python train.py --head_dim=64 --norm="rmsnorm" --norm_place="pre" --rope_theta=10000.0 --rope_fraction=1.0 --qk_norm=true --parallel_block=false --init_std_o=0.00754 --init_std_down=0.00468 --beta1=0.9 --lr_head=0.00747 --doc_mask=false --max_steps=4396 --dataset="wikipedia_en"
MLP neurons of a small language model. Each row is named by its layer, matrix (gate and up: input weights) and neuron, and shows model dimensions 16-111. Each number is 128 + 32 x the weight over its row's rms, rounded and kept within 0 to 255. Numbers have three digits each. A neuron's up and down rows have the sign that makes its largest values positive.
After each neuron's rows, "fires after" lists the tokens most often just before its 100 highest values on Wikipedia text that the model never trained on.

L10.gate483:183123175103092085090174162142107137104136132092126146127147137149175117114152184149119138128140127074108138121170134155098157141103191140218118155158069112125139090144114093135135127093152088158133112147086153114141121129148155122134124105123166181160174119117136093102104134137139128142
L10.up483:186120101118125168179177145159109106063112108114149124134151137121147179162159176167035140046152186113120139067130204146166130073097179118148165112112144111136063128098113145155099124102114165134152105111141099067178149181177097150100064139140130133169063159142145139108173162144163160155
fires after: " ", " ("

L2.gate502:081121154162115124136156146083126072183123164117128137103123124086103041104115076113155163119098165141092115149122150190187195124133167118118125117102099092161135150146097152131135070185090167144145158083073145136072184139104213101108137207112146128105135109122142144119091141131143169131
L2.up502:086024160127135139094111181084104071190185154117158121138135169121098118104183103108114130128116163194165091126214131073120134148150121190183136150081140075112156155093120077167109106139093173113159126140128150140112120073153173168116122133134138102118115124131079072107167073121130167134
fires after: " ", " GT", "J"

L7.gate64:135165160137167151125194177068182127141117179126125104171099136149109121139075134081105198135192121153112157128127089172141167127137134124106184096142129135194152108154112111155082138124134168115116105123125185162103062168098157156151081103092128163096138132164154093172138110186178117090
L7.up64:128089148170145116054146068145162105157091176135102113139160122140135100178129154136153121136148142147148113089129145154111080143043113101204136101117119145172172094141110207138137146136121165073109119155147038123122160145148152134094147063108078136088143073135163105128123095146169115115
fires after: ",", " n"

L5.gate819:102106152193153151105122098084085147099148176131115196107164123121137128073160076120134107136126117169131129139190156099088114137118118092093119056110098136195112180147119128134103108092170207077151143112098138147090127125199171084063087150132092050114157090136086164129155119104128127152
L5.up819:117157111129103154132127156121134136105142138177162086151146134151115120123119096097087137103079112149108118129195157107135123122136101120103128090167153146149121098153176112173144113095137187154098128097186140177064123151072162156114094121105158115142113080155214161133184119074157086153
fires after: ",", " indic", " (", " Am"

L2.gate579:143148115153136148163116154097172115131194078140158128135143062104141105096109137106149119126122155134040106156148167092143132142178100158141150114129116159117114138090139137083072128116167104164136170184138144107099212120147110176221150105131141150189074152134114190118086090146182143139
L2.up579:125140080180142126136138084123157129079092106152142156151048145124040134098156130123144160124152099115170073125149127101138114141130086066115092099096072152148167153178142114131117126155114070122161179087147145171131124149073149133140050085131129133102141119107117099155098219166113128139
fires after: " ", "–", "34", " |", "sh"

L3.gate4:133082103140182113182075105157090094115126150144117105134125107122124097108050136149169146126103187124146096136158116174172166166127153121118142152155137129153166122137139180179123158127179115152187201179117141128091130102147178194143113198118190158095204166114176069149190154131143148152
L3.up4:171097157125125096163131108157147117142150134035106115146087152102154143092172123165096148071147140079123114081119150164155136107146176086147136092162130126142163138137116200145107160155189109171155093184148088094224106148113123139090158149162114156086163104177146096147101126135140112137
fires after: " U", ".S", " Dr", " S", " D", " St"

L3.gate195:205091080115111150064099163140085156110139125123119140152132112047129142076169146154126144107166153101125105176139161110107095131144154154122088134121159155150108140171118140138078123171133170180064107111167175124178112120182064117127094124122077151089147167149125151137095237102161152140
L3.up195:158090162086155113128116159148139142096110134150118172098193145050107112123129100097152122139065144143113131164104127116081105107076099127078155119077104163158104168171152162114100106114092120119162038070095141108140045145082098103192086161119116162071147096095146157096118090106073181178
fires after: " ", " T", "4", " Dr", " Dec"

L3.gate631:115134139136136218067083134156191135106118148107113161102092068154140144079089135070144125113123154122182117086187136097110064143121187131084161126120106120138104097100158093116134124145126110160070109153085055110149126101197118148117114116107114091129102145115122159126208101162091105145
L3.up631:138194101103143153140134171185150137135140118120174133117131172129121092166106142121127093130163111191144117131089119148097120083188147140118100178183137097138075103082129160138157130097136173116153115088099109149128129151190165098173079150083169189170111106104115191111141064138074113140
fires after: " L", " County", " l", " J", " |", "pl"

L3.gate215:147129115123133145134099143143168170089151092078187141102126144129071143096142121120115167147106104128204125108149133124076105096125198094127152130130128130167142114044117126127145140153141128072085108124137100132135119155105153117141084123112108181154128133098107133110158137073177112148
L3.up215:087160135172113179138173149123131166026094187107183127131125166135052145104143135143090034101133117118131125110138145117083162139115148078068148090105148128092112100113070081139158135122162179111104077114141089192172132171136145131134082115131080132124141135059185099159093123068168179137
fires after: " |", ".", " fr", ":", " R"

L7.gate492:156145116148168121142139196100139116146154171163177172186127097146091092151115119117143113144061106162118160167128185101158136133223163133092129106150137155144086070161136102150074112149082105129166139116143212093215081102082146147084134150116146159110088126108112135168169151068108174140
L7.up492:185092146079108118150166089126159079131162111222170210089062120132138165172155160095148114172156084145073113071150147146121124106143145102105172132127179125114155175134096137141163157168153135068112184111086124127147096143146104148134143161105171109071139118177171147140162098160098130132
fires after: ",", " and", ".", "–", "/"

L5.gate573:124073142119090141158073065090156167119134110074048114140168130121085179135117143090104044108119104129109152156136139099120115128130114132132162173121103094146144161145080168166043134125100113085157092083109075097137128147091151144081135146142101113119132182091151090133123125151131168130
L5.up573:123107137126100187134099090126176140134190104160130111144146058174148204088086122135064104213183176105152175119148151166146149115100145106094144069110158078141097086165144139170091163096169143125092113152086112128185164107112094098097130187104175094198137097142079119130073114095133154155
fires after: " D", " d", " f", " conc"

L7.gate677:192106129138147048102127102144072121076144109126175098104114097079126163132147136088101120078161106132157125158131128126087068150141138180079107174117186099146113138126105101088114103159134140158093149127136121118175138149182135147139089162132055193157087123108086118191105068071104205099
L7.up677:114137136127148166118172153102119138092159078158090108095126089097108123171131127140099112129181120114136172144157142110135104087120087078104114130138132198150149104102109094121078119140126136077123143129102116159121129128149075087085113140125125104174102169157128150085139127118103172155
fires after: ".\n\n", "\n\n", ",", ".", ")\n\n", ".\"\n\n"

L3.gate228:109133177017120163152084095104144133110148087100136118182103189122100125154081178094096065129071112121149099088078122079086170141138159108094171153099141102191098103163160137122153108146171101154156131091085069155130151120117105169183039172149114097082129118140111204124136119165120081137
L3.up228:151119141102084116154110138085151138129108140121133095035112135095110163157128097102161106104087173161085080080169133122130156149126056136124132082050140097112104103133159091133114067173138178150118199103166135120176118178106139181121123123086153156175147121113141208164146108114131179157
fires after: "20", "19"

L5.gate124:181071107110117111193071144132098200181082159175130144125145120154177128115154115102070103139122149100112129171100115139142190176110092147083107154124134127095100086082119181096047170071103125112066147135183138129155090132158100109171144106152057104184043100078133139152061161119081091132
L5.up124:148084084160124114138080202156106147085125099159121181138144136136068143132159135100203162197136122121122105114151127126132108129138111148125118178131206132140098094212154123082113101106140104147122144113078111063125099153125075113098116111135112137150065095117126070101140138087108123084
fires after: " a", ",", " A", " le", ".", " D"

L2.gate591:133130132116135171111161124099166146059114099121066151118155140111178197089166115102161073162185124149154133134149126144124109116085118147159151136148117069136123149145101177130141145163133132142185092143117102116088096131122063072206095145125099152161177086099108084120153110127152094119
L2.up591:109158158130159094125111095151108145078148133092092097134127156175153088117196105148143069175110151152113127158128125100125106119066176073163127142094088109184127049166141120138118050119107180164135090107081090124156103154155107150120093174086151085181129122111141150101194157098147150099
fires after: "19", ".\n\n", "18", "17", "15"

L5.gate4:080131142136147131112109120134141079132101190102119104169153135151115154067137184087095067133134136095140128129090135080094151128163141094141117118091128125083197157152111107157082102121070094131142093101138152158108228177118148096132143087074118107127134147109130110104141125135109084130
L5.up4:064063124080156172089152062097154118130119145149124115204177077135129119086187146162126114107137155153108149091172106095077063157152155118096152153144102130136140066133135144127092138190138109122142089103142106129090151192103153117128145114127114161163123132122096119143104119180061126106
fires after: ".\n\n", " G", " g", " F", " Rank"

L2.gate764:163190109133139142120134116105073113157140123140151151147112140124107132100130182100117119152111111104203134113154117072137167181142162123131124088140136170126142075109149117041132157150141161080107137107139135162109092107138083142122061066100112110145130131118134091124119127102101118159
L2.up764:101120081123150130151143126165075103147092153117109163209142148143128186127160148153089111110102138135176146129133094100112189145184151196146144142134172148086103063065100116104144147120132129083078159099109147125129090140155122090172143139130166110121136125104048081057076084141126136106
fires after: "-", " (", "|", "″W", "Y", " third"

L5.gate424:186084117110147132113158159113175108092145105107095186121142145119133098141104120061182094185121134072178150158133133166136138107124099134109140149145054083146118139151146120154109164079133160163146114117114072119088175082126124151116134121108105122083151076086129135071136128155124076176
L5.up424:113110120102140146082176095132157094107095155138153157146142146084064122189119108124117105150098136103156141165115124140132141130128129167130183158103140090108097110183102109118146171164137091137127108131146073179173116136157114138167161134199175177106083163075109145070122078111145102223
fires after: "19", "4", "17", "-", " e", "18"

L7.gate355:140091178125116118117122183138088089090153198126071145085122207021150153170145166097121165121142132138079155149185178139137187134108073123110141153158169170132105091118080175138089154125135115159099120180163144193151146140141066120152157130101135139159116148086157149145095101148125166137
L7.up355:164132165125124088123142192128150174168134140109133122122163176146137161138091130117190174119134148129139161099066135098148125117140146112191096143145117184160094160122146034087128110104181135183115124092143157139139131110106127074103123088124087144175145153217213077136165121141174080072
fires after: ".", "1", "0", " m", " h", ".\n\n"

L2.gate332:129137128116092054141129171158149052093133151090136157159182146117151125181130193153240123124100124098082123179085133153070191116080117126124140169159177082104143112114138150103138093150126154165183069166146137099134141133109210148127103121121120120144087132084098097104092086115146118119
L2.up332:092130126110124145111148117148193132170125154117133092075103163138153162135184134149092153043092130075110089121193119096070125161137143115149106095053095141105149139183203113134155175125068142141107046089105102078121136167100115141141118161162105143163130154125145165147099162139123167125
fires after: "19", "0", "20", "15", "16"

L10.gate800:102100117092167167139136069089130179082152166088071144146140134136173116141090150126215186046134093145169080168147140094134184170113165140104067106111067144128095096109139126097147159135120129133151132170116149088162149141114133107144106205149149102094044129092191118161119091085137115106
L10.up800:142149113117149094021121160077132120173166096134131075112189083150189123133142182134224102080146136053098158119135131205143075147144106139100180137088131133107125101135130113106171170131148099149091107108163165162162043180138129083118120186080103074146129161092159122152131091139126180167
fires after: " ", "==", " the"

L7.gate569:102110127194164134123119167110120141149123160116121200053134146071121121105173141124163087196189104167082114114115111177128157131121095096091112178105131158176167150167119089100188103133139145039227146127107113165066105129107124128124122070126190221129157145145167153150107110155090115114
L7.up569:104141109083132128136116141143118086157211083181140117123165106124138113117148105160144111089163165140109134136133149142112102089144101113102111136096180154169159148176163077118144063139072166129188130158102068058166106166106161185094072150164118164083177108104107116145152151143066149064
fires after: "20", "19", " the", "0", "-", "\n\n"

L10.gate86:099162136137070158074168228107104159067177118118126157123117159086054047154150115132109162082113163150110066165133153120169186123116180197123031121119185114113049120204128140090132097165070127128130094146120118117152148120140156098149086162103095100128144122131150132107158188123187120073
L10.up86:106149091136152102127129072191098139158136129105152135147143126201122147129181163099166107126115101129098123118125121130099162096151070158094223156136102144139165144109152087108161121125116072081111146138102121091137055157138076167143166124068123131081098126141104153139154119077141113102
fires after: " ", "20", "19"

L3.gate581:105187159182201139142094100187167107140085077114095107143093102193122099143125123141155183140113126157133111187165153141150129091179173148119137196139138163123086143124105189100103140080144136161184077147093150148170144121159136129153196135159082116078129174130152140160175119123125145121
L3.up581:133132106124161140127152039175115085094099151084109053158152077139122130114134142185103166179082089114079150118089167126146176178098155113122170128076090168090152135125165135163091097119107077133173093145161165161154157119122137206110128201139136156110137170153142151163134126158066176169
fires after: " the", " U", " C"

L10.gate31:091170148145138081142149175133102136140148146117108140104102152060115129175119117136043147108083149117176065097107161117098192124119105165120137095159124214198061104122099134128203126095124109125155109091087040101128113125149127115158107149134106195147130160111062039163130158137126152140
L10.up31:152155129144164119131129070127133167103086111145110141120117161091110163095109136206147154135078169148127119142171112144066164174101087159130101086114126149159160090101197119114176147049159092139144118135146113179071144089092095139127110132113103099121125141147117184129116173167100159168
fires after: ",", " in", " –", " and", " |", " ("

L3.gate105:095090066211171201068130158102122190092109105126129110109123102148086195154117085125114064114113126152103104170105170134156157061111171163131177120144117127088101139105114154149119153093142135087117070095113139138134121103109183124107122149141122082101127132169127197116121076120133140083
L3.up105:059117083128177160128099151086155123111127118128149097173089078131076164140131099137163082122091132071132132102111141136126130122117117171137174164065082104154139088139152153132119172105107122142149105119143087080177104094148115139108146168152106079093093168091073148143097148154103151114
fires after: " T", " the", " t", "T", " s", " K"

L5.gate88:145092073092150121066095162151099092164147121124116135125112145078147082200141130135137118146082105168082143127101092077121122156171114161122161171102139138147162132148118153090147102108146086086115136131139089135130116103113042129150155086162147162108144164097104167127155105114114182104
L5.up88:157163171098151128124156134111129093098198134089139059153120137141143144160157116106096158113077122131095149130165106132112078127070077135133107082119127076115145096124110168097174113146075112150113180150096065154173220133091169097150159166062109073094154142151153145119137112153130142140
fires after: ",", ".", "20", ".\n\n", " (", " that"

L9.gate155:109151076147171172131115111117109113163106120180087109108112145086128187138169147120083141114206145085077205138145129168115104111145115157134117182198095101153103109101138077098140094061118081111117126147150157114137137109134112155148117133119122124131103131048109087111102206074083066131
L9.up155:115154168157107092160140084134108109166136098119142085067127164048141165192149199169145166135122126152094106090138115137107150140065130148118103107114155136114184139206093105154102151115115164133180071125100157081120169168175146144153099147151164096174155117078153124095142120075162150114
fires after: " ", "0", " —", ";", "1"

L2.gate478:158134109093113128133109169125164105127104133118130111047065147080116141114119166107139124103169071087133155157140089115131168150175163101182138193102081161146102068153124081102093105151133108135138148091070142120154145093178073078038144138116116171164072159052125180165089146131134112180
L2.up478:131153159132103130116143188151155133127127130135095160150155153194118121162187126145120097097072117086164076083138080147128127102132170156156082133127150181138151134142105145140117100151107136103124122087104124102113084158090091084114146088127164113157118167094184100149181180120103082156
fires after: "l", "j", " L", " Th", "L", " as"

L2.gate317:175100146082130141177142101121065104152162173044120098094097132055119129134105139071096110134136129126151176164189105177194131125155125069117184100147187126163107145146151095102145145097060038129154099170106119128162120164108145149158186170147143083074135090132117101122160135086154068133
L2.up317:157129213137131051139136152151127168100162133104107129157155050145152103173145078114182084109097121096169102170099099107135140185161114138137093141127107128152126115138131047063189158130096140120082178091113127103170098106066171155131149057107083146128131131108117107108115113103111172161
fires after: " (", "L", " Al", " Georg", " L"

L2.gate419:109166119187119102154105115090157103162078154072167157120116087163177063061118081113085088088155184146185173096124137132145164155150150135160130169163074116119088164153122122169130093143100144118105116140142105116097117181168146161175088114101156128159107122067127064132127131124144050182
L2.up419:109151163138101191143135096128132136133136129115106128152082124118092114122072168081122151144111200112132130145155157101130130118124197119110123106102100134081112184090037102105151072125125102116160113125173098082171098101186142067154121111093110091122105168101052119052133119138093117132
fires after: " |", "|", "R", " Ad", " E", "-"

L2.gate175:176101136162119113129132139123115177132158163125084132166100044082143173160097142099170086129122103132139125040073093195081141112114116141162152113163107148128140146038130146154131137130151092133074070135179153085135171116131207128136082164124160145135143128103207084093149159075185133125
L2.up175:083101142132129112150121161113148166111164141148124134122135092120101200185167173124078109154065176142194179084172083110101132091125168145143136141126136153086152109174083120108128153159184079104097130110125075165175120158117126120177109135133114136149082134181125134175072171131119147096
fires after: ".", " o", " d"

L3.gate161:129104146114127157051132124064115117144114198126131180099115142117137063119175179195226115044122111099110133120125126079133130172094094133103129088150096099112116104137126097146146179124098061086130110113149101100085124127094128154128117116090135104159146124168176134162090129140109073121
L3.up161:106143108151092154189150147130137068145116118125175079106144176117144116109130129204132119111134119127111150190173134103172161096064142137114071065144116105198117127131088099092090133143130111099159188154157145064143154113152166112155110135105139097132198187085105104132061094100178174108
fires after: " ", " |"

L2.gate546:129120128091131168157074158140158141131096149132054103192066148164124073170101080137156095127117138121162106148145141094189129110066132108115112102198158119126078071157150175152140152132160102082107140131111163114108198138183055145087139168088114100105113098113197106138164154116163076165
L2.up546:105113162148171095143082144120124158105123171099163174157184125129158133187150137063121116096080180124097075142090185145136158151093164094115111134072168169102140099066144142172125149096136122091126136080151087111188129136107103101159136080125156124109170094102126112130172188077099130147
fires after: "19", "20", " in", "18"

L5.gate98:081098108159098136092058137080206136142133165167134156147186156135169146164171139135202109064130182089116123103141137119153196150190141087098169133020163134130132151119152102080123125156115151045090155101097123093089134154065121085092125160110133079139137183121173151142117118163091148094
L5.up98:134145149103129130133072105174116131131146140106139088112147073145157100103110151124134131095162132104072147085181123108112080137167129072118128172143148176135138162109093141187169131134124183111132159149107137116101125189102059072118170180149099144132103172118116120125158146113097055163
fires after: " \"", " |", "-", ",", " of", " ("

L5.gate404:103092111155194161174142128144136196113069156104136138136144109156161165176040161071183085130119171128078132133110157162095126159109084176173081109155110181154156177155154154098094145039174100097120113072121149133192164090132092192128177116130129154113170153166124141139106129155171159101
L5.up404:104125125142071135161046151129174141037162106152117120148110097125183158137125079140210112140140103156059094153041075171123065089120105090110080097135081108139175138113121182077167145167131059138079213150125091103125053133133145154090132093133163140134110101166087086147094147138080176133
fires after: " ", ".", " |"

L10.gate714:070157106131108100212151145146114135091076167055124098114199123175155110135161119151088133086126071159147167156164134101110132123141111156191061141098105153119141183119088098163177102121122057114158131044126128098078150189134124121061123110133123143119061134141142102138142127166136142100
L10.up714:099132025119128181184114164155151061073118162117151094087168126142067154168169168146083108098139125088068133072106133156095149178122167169111151099190158126120138045157070128121145085168134074152129143144165115129088134157112132132107091124117155177170132162112103122087119117103160163125
fires after: " |", "|", " was", " to"

L3.gate540:150140132122114085128116127162074102152149119167147169147155144048150065083126107185149116155075155141186091130145143114116149118134093186095151121111255171134129134159084106119092139078092175109168125113151083088140150115105072133138131145097096158104084146069135106124131149141150118153
L3.up540:172096098152133123121080142156114166117135073115130061121073107111038181097141156134112158171181093141084124110127108117101150090172107119139171155186108167151149155109136158152115129017115122147154166140111190115118109117092101134134096138122159147157124145129080098150178157144135135130
fires after: ".\n\n", "\n\n", ".\"\n\n"

L3.gate339:137082126146158149106166164183139140159121115100132092096149082143114154105121083122133109145139134089190123143150146123138067132115102054165128179150118094105193055132109119033183179134161123096140180120172147152098084173141168134088097126170117169096131094133167102068170122113134139142
L3.up339:111157097122103127117098112048132139176142166133196155158156108084121162178094132092105057114092102189081125122123180141176083092190117144108073114115106135165100141154129135138149090113072118158154147108140120114144164121086167094177124162124126094186113144099117149175152107092150094143
fires after: ".", ",", "et"

L2.gate455:082179149185117102081069063153077161128142153173143128140111199129183069164125140132104120103121170139174136120159104127159138107153142160140141117175126147110160142153137153110083096163128147214153147141160101136146184125140138144087169139194152181158113118080166105115149086121122160175
L2.up455:149120166155145137095199101129139109108101151130083150092179069090154070161096140123060128098180092132126119118157172181143174147071178166168117079115127180088110164154086151125076146191173157106105115126100146137157174095126137057121138095097149181136178177132098112137191106089130184160
fires after: " F", " f", "F", " E", "f", " dis"

L10.gate488:079105090132164137086173141126154146211093147147175104147120157146103132166151159116122112072102066136077168105121134118162150118108141099144141063134140123147171093162150098149160126157141104122111096162162113118127129117148057118147090109180157174148150105111094150103065167134168128151
L10.up488:085132141176054151157033174092064166158106121129116146066048121148082158161139158128199123107175194141078158139139104140066126170132175067181095146167166087114145125104125162118170138099100101092135120167125116132122141112156098128094197141108139125128122111155120146104161095182119136161
fires after: " ", " $", ","

L5.gate263:107125131138140129096176163150184099161193092160145140123117169175148062102133151142119107148100103091184154129144109165144116080172152084105140162188122114129111091132204095082086076226130142088100160102153118104100153080087152201126115131116148121088151058094135106182090129189130097134
L5.up263:095144163168119140098129116132147165168118123137183187155093141110151134043143145094117115140082140130165125196125148151154165154078158179105053141163144085089149109178182156081112099123171160080117117113182109151151142117158123116141148130079132140120135077086147080093154151171104139148
fires after: " R", " F", " H", " h", "–", "H"

L2.gate645:125123147127103158175143123101138164099090167156090119104172098158105119199085060103112122127180151175121106141125059137135102133119156121076133105197127139205109114155141096144102083150125163101096093136187135088145144144125108145162163116136184131126134114150146098139167102114082138145
L2.up645:113155118145125137111117118122123124133135175131152136151126153113104047172074099089140109093163115173124157132161205189173179116131151161095166162183077139124134151175147143150099099051103079089110107110144141073173081117125154149101093116144101129130101171164149084145096139120080099143
fires after: " U", " F", " World", " dec", "L", " E"

L5.gate428:101171118112105125094138144146172115102120146197154135169076110053102190102133100071127147115120101132138123137121177179156117128104061094107145108166112146065108101173175130134081134168137130176106171132136155179134149191138132118110161142103163123134143114122164121126149157171066170127
L5.up428:190113122155149146154117145131166170124216103103104143194103110106129138166143146144143088169112106123166125118112155130110103177152102127082178140156130135139126074189119130114132113098105194078115132109111107191106114176131158073177092076127116158128134083090089092174141146071134109158
fires after: ","

L5.gate373:099137092130115153115120102094139148162098156147167080137191146119146141158147107144152145129144154181109070138201149173138100060056087091118140151115124141156192121120156102156148164107125076100123120156122164131169133139137133097122138100095134138140091126146203151118054127123149114078
L5.up373:156148144132091126122141147158137089165021128170212141141119101197101131181118150113153095135115126147122120097116144147126116170189124115130117096112137156176114130116117134137092056044160116103066127095096125176119109120117142158096166208142188098165103138110171178102140165161094095171
fires after: " ", " N", "%"

L3.gate60:118079047083114166130118158100120106131169132164130110080108146164160143161155156112148081077132090105132142084194125139127182083149103178087125154159143113131124109116072148125167124110106161102173157109167111125113141151134165173126090140159168121180200142102153108172117148148121140074
L3.up60:120104130099112133128123187087107145160110132130110135102125170148131085113130138087098097156128135118162170086177096104099109121104121153166132132189129139124124154162106162144098112085068119106157122057106128145126174160146065147153158117160080126095201147140130122116082135111148101106
fires after: ".", ".\n\n", "ét", " is"

L5.gate434:079162061086150067100134154101148128134164118126119109145099178120162083139134099154152075174075173170125121074142145109144123138169083110120177137083153141160171168169137136056137101149141127156167173145056147166145120094148121142100119150082159100099088164050172121084099129156154143075
L5.up434:100106084072140114116136155151111116123167124105160193122151134128081107081123123118126158095111097196115135111136123077110128106103136106135114158079153137111114162163091137140134151161143148123132111113126063141125107168148103156101163130105127101108150112185109207107132134103126136124
fires after: " |", " T", "ot", " Th"

L9.gate360:101139098120096107136080123059044111145150120172141139128099093121158167074136104102130133088133091164176148134208145123116152111067080165083125120131153135179113138088145110070088105077126118164092170168108152119181142107121133134096150163097118111105079150118187131080119210086149159131
L9.up360:128152143143099057107123165104132144109141101132106132146136102164182132106124152104142162136122173124173152133091144161107134148094121091075189132159137081130146182161115190155172148168126140150101132161115067090159107171070121156170152136137139183161166099140075162119156117083135085124
fires after: " ", "-", " |", "et", " at"

L7.gate543:121196165181084172152141180193130066120144164172151125132099120094157150110140067104107081148136138070144133144144175165130141178148116185117114164053085167143134164149096205121108049150057157093120113101166134079106201154172153131103138139142076138135153112097130130132090091104128125130
L7.up543:115170108158126157136132171132140127127094114146084099147158116139122176174086113134134117145090190184186046121067078112092134194111115136088118119161111145050165197151139156140100144116105122153123121164169138117108099106076107171066121097100107189113107125118125154121160102046125098130
fires after: " ", "z", "10", ":", " S"

L2.gate543:096117117154124098136163134143137136122104152152154170172131154157129155162188212174130114100119094107145042113111106145136138066098141152058104137126164100147112066199147034146093081084110121111131113142114150119135099096138185128125137140171190138160186114155172140132104097084086150145
L2.up543:097179104145102190150110152099111099074111099107171140119113097177109150134094135146109132053111146144105146123160125108124110161117179066159071108091113126098150156133137111101132110140146062083145120173116070125125136073155176095135111060131140093187132154102090141075093129112110162212
fires after: " F", "18", " an", "–", "et"

L10.gate692:189144155082069113155074091086154179164146137149090104132123156146137121107155132106151140072120141144083142077183164107119138066162089137142087068080069145151106090097098160162177138091088087087127170091110075097122133119076147137090116128094160123119147126113150138131159067114131175214
L10.up692:088137083124070136152081136129129123085155109137098120113162102139134135131085167079196116128101159142129109172096111117123177148169090117136127112140097050165101098141051125147091178111142138120182139145131133086155182118107137137123153160094150159113086116179126133118171122068178153104
fires after: " ", " on", " |", ":", " d", " Released"

L2.gate205:178176120059163124115084066181148146150100108100098129066193101123128090142117142118171165088067135083153127151146170148118134143137116089192160168189099129155106141158146108166121132094068064125152154138126160157147092119101078113131141102127098140100105117112144130143049141112133136115
L2.up205:097163179220173065154053165176128157081130181103133097125129074080130152136058135162212084096102159070138091171158112082085113141130162135172095131095136161142153211233155129086201109129115091094114110104165157104123110177143121124094092132082101185156087101112173141167090139155145113126
fires after: "15", "17", "18", "16"

L2.gate548:140132153159086036101108149088068085110179154148166157172093112132133120191161184141151112167118152188128104106172188122151182115161136096055109019129144199175155120141139117130091107171152091133148150166093094134166079133120144099128120146094140098082150180125126157154069084130091096119
L2.up548:155117138143118141130115141130100141088138140119142116102121044156099185156097154082102134137194086167172072117103121111114166118129094112173132187110137180186093154142119164134065115128162198147118129130137115161161112143087151094081121114105141077078103074162139113110148112089067106152
fires after: " (", " \"", " v", " b", "w"

L9.gate209:138077091130118157117122085057109134086156178151163103215154162125086110087064128171119139083080113130189090191089104097121197140086105133162119130092137102198122114163119098111109136134198117095132170107091077120155158091087116090109108194161138104092140061162129109126116110117145130128
L9.up209:100124146134194134122133172132131136103104099103075103115170084088158151075079179099116141089158130092102153037059084176141156173137162112149128140108161120137072140162108111068154140126120117094144161149058155132131099184141168146083093173133120117124105143169121189064135154159169188062
fires after: " ", " (", " back"

L2.gate551:130147106127190099149113195162146141130138130153106103123093112110153152117162124162082163095082180070090145161168144104130130090148160148188131135139104073144178102140130111240093174144128122112128098081139150155150172139134141155112102116108105167087103204120153125124062089149148189088
L2.up551:135151174108156106153052125154137102113134180083042115169119113099144117092139144127205129133155108151109081099181096144138067164097149082133101165132110081149160094091174177186097127104176152142127142156090076075126086074135202091146125152076130111110106143150158146123172114122135107108
fires after: ",", " |", " in", "enh", " the"

L3.gate229:125117123112148122089086141200156084129142107093100104118100120079159137124108114198152139092161141148171037113100157115150108132076137134139160105162117133123144145107119108092098106122114099166157070091102082155120202128138149092099134167139171157115115131123172173093154058150111090144
L3.up229:145131099124116144123110117106146091150181126114198153132111166134134154170082169084105145098088127219095195123129105137079096167137126166159106108153123132139176145114091170131123100127174115115171160124159133125171134089103111142116127213108133134113170129135136173149148196150112112164
fires after: " D", " d", " L", " Da", " X", " G"

L5.gate831:104108128158130089150181097172117166170132126140094136111115149207197068133154113156082049139108152162128131136163103117191140150137141145093148125163190145101111130092173072120148121125131152092147137140070169073081098117114183131120137189085177123132136117130109190114095145090125067138
L5.up831:089093160077180133119127074068187108102086169135122097072101091149068153124202117142122149092150142137060118126089214144085149113120112152119127188144084150112142157124127094169181096111129122131158117114156132104099109096160083128091107142142158113080145123104108104193129141139140133133
fires after: "20", " medalist", " José"